config.yaml
n_kv_head: 1
bias: "all"
final_lr_fraction: 0.03
steps: 8166
MLP neurons of a small language model. Each row is named by its layer, matrix (up: input weights; down: output weights) and neuron, and shows model dimensions 373-468. Each number is 200 + 40 x the weight over its row's rms, rounded and kept within 0 to 999.
After each neuron's rows is what it responds to, as a language model described it from the Wikipedia text at the highest values.

L11.up1917,228,217,236,201,165,221,165,228,232,286,278,117,257,144,279,263,218,286,196,269,132,176,185,209,186,212,188,236,194,187,208,234,207,148,141,174,197,124,156,163,241,227,253,225,258,266,146,159,210,217,189,217,213,237,139,191,223,177,203,119,266,177,253,196,171,245,187,200,236,225,180,239,130,204,232,217,237,200,100,245,175,109,268,167,178,160,309,160,214,208,175,143,210,148,229,197
L11.down1917,170,174,210,197,186,216,211,142,172,216,253,256,180,176,236,169,215,143,196,189,240,137,237,209,178,218,249,184,243,277,258,160,220,184,278,166,227,188,213,274,219,172,196,185,264,195,246,131,204,164,152,98,239,133,278,126,234,173,221,128,173,164,199,261,205,174,180,219,203,201,265,240,218,221,235,198,185,154,208,185,242,167,137,199,166,207,220,220,160,257,197,161,194,267,164,263
Start of foreign proper names

L11.up109,179,283,182,265,218,162,214,190,213,268,240,165,219,221,236,151,149,234,213,181,278,179,208,183,175,218,189,150,267,219,240,207,137,189,214,198,227,262,184,170,223,111,156,188,145,159,119,175,176,257,242,215,225,129,215,210,180,281,232,152,189,146,184,235,206,254,194,191,302,168,219,261,220,143,184,214,210,182,201,174,184,252,203,213,205,164,189,152,112,161,101,156,136,215,208,243
L11.down109,186,202,179,126,145,227,152,241,157,180,266,186,185,219,232,222,162,227,197,199,287,258,91,270,153,197,201,235,246,254,251,195,197,192,166,251,233,259,177,192,134,163,184,155,176,120,170,39,224,199,297,231,212,200,260,266,174,201,209,122,201,191,210,255,164,154,258,211,221,250,169,180,230,152,123,196,208,250,191,242,246,266,173,232,145,125,201,213,218,170,170,203,184,189,191,232
Before-a-number predictor

L2.up475,279,154,204,185,233,161,172,196,265,130,234,87,248,244,150,208,215,164,245,149,185,160,131,226,163,220,284,209,176,249,169,170,209,201,151,200,219,198,278,240,251,182,209,198,202,234,193,170,228,265,110,140,168,265,172,195,181,299,213,167,322,137,189,150,253,175,204,179,163,208,148,170,214,170,254,272,203,196,210,172,217,220,218,93,189,216,268,194,245,147,221,212,215,176,184,195
L2.down475,238,229,230,223,240,157,207,203,208,250,110,203,224,218,248,174,269,216,234,196,200,233,178,187,241,185,230,237,177,177,219,233,231,170,219,146,144,206,237,183,221,285,232,200,255,176,211,163,172,180,259,215,186,201,169,248,133,230,217,233,158,261,158,316,223,170,144,189,180,159,228,177,213,237,210,214,214,186,175,148,177,260,190,207,306,127,221,185,181,154,278,234,196,199,184,214
Separator after a year

L10.up3943,163,193,176,228,189,241,186,223,248,231,245,190,185,173,233,262,181,223,218,237,208,152,248,187,228,214,206,142,257,254,198,188,189,234,174,234,269,187,188,189,227,203,154,194,182,159,164,183,209,190,212,185,246,215,206,136,190,219,188,159,192,247,209,147,233,168,117,159,164,215,237,197,191,193,227,185,206,163,196,263,180,154,346,166,200,201,209,171,219,184,136,172,199,147,124,195
L10.down3943,221,199,226,189,173,211,258,221,230,156,185,223,157,223,224,160,247,178,175,207,228,188,228,190,189,222,165,112,186,192,188,121,220,200,179,256,247,152,220,227,138,192,213,229,196,180,200,217,138,251,190,178,214,173,173,196,233,209,160,102,254,160,145,216,200,223,171,203,184,214,240,233,227,226,165,177,159,163,259,137,220,188,143,232,202,299,194,269,218,234,218,294,234,133,140,268
Word-start subword fragments

L10.up2473,182,189,103,156,151,101,164,190,263,222,133,152,176,183,245,180,132,122,285,240,202,189,181,130,201,150,235,172,209,225,237,257,212,280,179,197,213,177,291,131,132,163,237,227,248,149,195,177,249,225,261,219,177,164,237,173,175,269,199,165,218,252,239,239,234,211,196,230,219,254,175,214,163,204,204,204,171,117,228,180,159,262,213,192,249,143,246,139,209,245,143,241,198,246,138,189
L10.down2473,211,192,243,178,218,238,159,248,157,236,161,300,154,155,204,219,219,115,170,175,166,239,139,118,198,262,249,190,252,153,230,237,218,179,126,164,198,231,155,206,238,276,215,209,148,243,217,146,181,195,180,138,225,217,157,216,178,198,220,205,239,191,222,231,171,194,193,167,214,184,228,204,292,141,184,186,272,279,224,174,137,149,176,213,137,154,223,185,225,165,229,195,234,238,164,189
Predicate or value onset

L11.up1565,201,214,223,221,183,213,240,241,156,222,251,168,218,143,175,159,217,229,212,239,164,207,195,181,227,225,226,195,194,202,133,227,182,176,199,205,158,219,185,288,189,197,240,225,179,305,229,135,248,158,151,257,230,159,224,205,171,191,216,174,264,198,177,181,145,220,207,190,263,184,178,274,159,126,253,142,166,219,173,215,192,215,212,144,254,202,215,151,289,153,198,259,186,142,114,241
L11.down1565,229,144,199,202,239,252,157,195,208,214,259,270,188,222,147,204,234,224,186,230,170,224,215,254,175,148,146,186,140,170,202,177,238,251,247,170,247,154,134,180,189,221,288,167,213,163,176,213,214,238,159,265,271,228,140,221,186,194,168,196,219,136,204,121,195,157,253,183,215,236,147,132,180,167,232,158,227,195,223,148,236,190,223,203,171,213,177,176,120,206,196,189,253,177,189,219
Start of title/era phrases

L2.up4015,197,158,192,219,125,221,200,186,181,131,204,220,287,180,260,136,158,133,210,182,241,234,207,226,265,183,227,195,120,234,159,125,211,206,208,237,193,143,236,198,182,195,185,226,232,231,199,225,256,174,254,153,183,141,184,177,153,181,203,198,156,221,196,214,269,204,124,174,232,156,178,145,138,200,206,149,205,159,198,213,220,176,206,204,195,167,212,141,157,266,161,247,164,238,184,192
L2.down4015,226,196,180,213,210,203,193,217,179,178,117,177,162,248,274,227,214,179,233,209,213,183,231,232,215,225,179,219,223,246,193,209,233,181,171,216,159,191,180,197,206,139,170,218,214,198,192,240,113,191,223,167,210,185,189,157,260,230,241,177,259,181,175,140,226,157,150,175,120,220,192,141,247,159,256,123,225,204,131,213,179,231,188,172,228,149,223,226,231,268,160,134,127,192,216,186
Split word-initial fragments

L2.up3717,252,208,216,146,121,133,276,184,171,225,99,181,238,176,222,184,237,235,171,161,234,125,197,128,173,200,200,209,247,224,227,245,269,245,179,200,190,183,210,220,220,166,209,246,235,185,206,148,181,194,195,283,265,123,144,260,208,172,217,221,188,269,218,226,166,156,203,180,239,168,187,241,175,206,231,174,206,155,165,203,170,193,260,188,214,207,252,230,230,182,230,183,235,228,168,183
L2.down3717,220,223,206,175,214,243,273,156,128,203,210,199,236,170,157,281,170,180,198,176,149,205,197,160,179,176,213,244,214,197,132,238,186,145,176,205,216,228,276,176,168,140,206,273,191,172,202,176,218,182,232,200,237,194,211,259,217,173,273,180,159,155,141,168,201,232,171,85,263,183,166,236,305,143,226,191,165,254,295,178,158,240,237,156,198,172,274,198,199,228,195,202,188,208,247,204
Infobox and table fields

L2.up850,244,201,233,193,180,178,234,227,252,247,223,196,198,206,258,220,188,155,168,193,160,144,160,251,163,235,199,153,258,182,166,227,221,214,180,199,262,190,180,229,215,210,151,253,148,204,251,147,179,110,193,267,147,160,154,183,236,164,218,145,223,135,186,188,174,207,231,167,201,220,172,167,135,201,213,256,202,205,200,180,219,207,241,173,188,202,245,161,197,166,229,211,226,199,210,166
L2.down850,206,266,153,206,201,197,225,235,145,250,201,250,171,206,252,187,238,180,222,247,139,219,147,155,206,191,149,140,173,269,199,154,195,222,194,165,150,184,155,167,104,168,255,200,176,164,232,196,225,219,149,245,220,207,195,184,213,228,177,139,183,152,182,201,210,185,190,232,205,128,189,210,248,226,203,203,260,195,198,156,115,245,199,179,117,213,228,189,163,169,155,139,216,197,247,197
Over and other prepositions

L11.up1687,252,176,175,222,191,145,223,172,162,223,183,148,178,240,173,136,227,242,254,294,273,200,212,216,253,210,214,163,201,272,157,257,272,203,280,207,259,216,152,197,274,203,245,281,188,232,200,232,207,189,270,161,235,167,198,157,182,295,196,256,218,224,133,181,250,264,251,157,162,202,179,155,186,150,203,243,198,202,275,241,302,174,222,173,176,207,183,151,246,209,248,156,163,182,166,203
L11.down1687,202,210,161,194,174,192,186,145,233,231,138,220,153,186,159,225,241,210,147,228,170,238,236,192,118,274,165,237,188,202,215,105,168,158,232,190,212,248,160,145,209,257,206,227,225,272,207,255,167,235,167,277,210,171,204,188,229,204,203,196,183,302,135,184,209,230,206,140,278,211,211,297,176,220,195,231,181,229,151,178,239,205,213,224,188,223,233,157,231,226,210,237,144,232,228,112
Table separator dashes

L10.up928,244,194,253,178,198,200,259,186,158,252,133,129,213,218,195,209,179,189,195,195,256,242,213,140,232,189,273,139,131,194,210,256,196,197,156,187,236,160,164,226,172,198,161,159,261,163,180,153,268,186,245,134,171,170,209,173,113,236,225,184,186,285,280,184,181,165,179,193,174,155,236,197,256,153,162,135,150,180,172,234,201,222,246,170,224,198,232,308,172,243,200,133,206,157,134,232
L10.down928,135,193,197,192,198,209,222,231,214,224,243,163,198,156,195,153,232,173,240,163,149,240,150,202,226,231,177,199,149,163,191,262,249,209,186,291,165,232,208,185,224,216,197,159,207,166,147,237,177,123,232,197,202,196,225,207,238,167,185,175,279,264,304,174,164,200,179,183,175,224,238,223,239,277,192,254,218,198,180,132,230,173,199,119,198,149,203,233,184,187,276,275,256,209,226,175
Function and role phrases

L2.up70,218,189,205,153,190,194,155,194,227,229,171,283,200,203,144,240,222,96,162,195,216,223,250,227,209,153,223,197,200,189,222,256,215,218,210,145,192,186,187,221,213,186,231,219,250,209,114,183,219,133,197,144,153,179,217,196,204,249,261,215,267,191,220,168,180,166,189,163,212,141,234,152,240,169,251,201,197,214,264,180,192,209,245,217,231,175,281,196,188,262,116,146,140,184,151,278
L2.down70,176,164,204,175,183,107,140,175,164,210,234,208,292,235,196,230,160,216,203,298,210,201,128,208,185,225,277,277,175,161,160,186,236,248,235,216,231,252,247,224,163,159,162,199,224,182,225,235,265,167,178,249,176,204,193,214,225,195,272,181,212,196,198,228,117,211,187,202,166,243,245,178,152,193,180,176,188,248,134,181,216,162,238,187,216,169,173,150,224,195,173,262,135,213,160,218
Governed prepositions after heads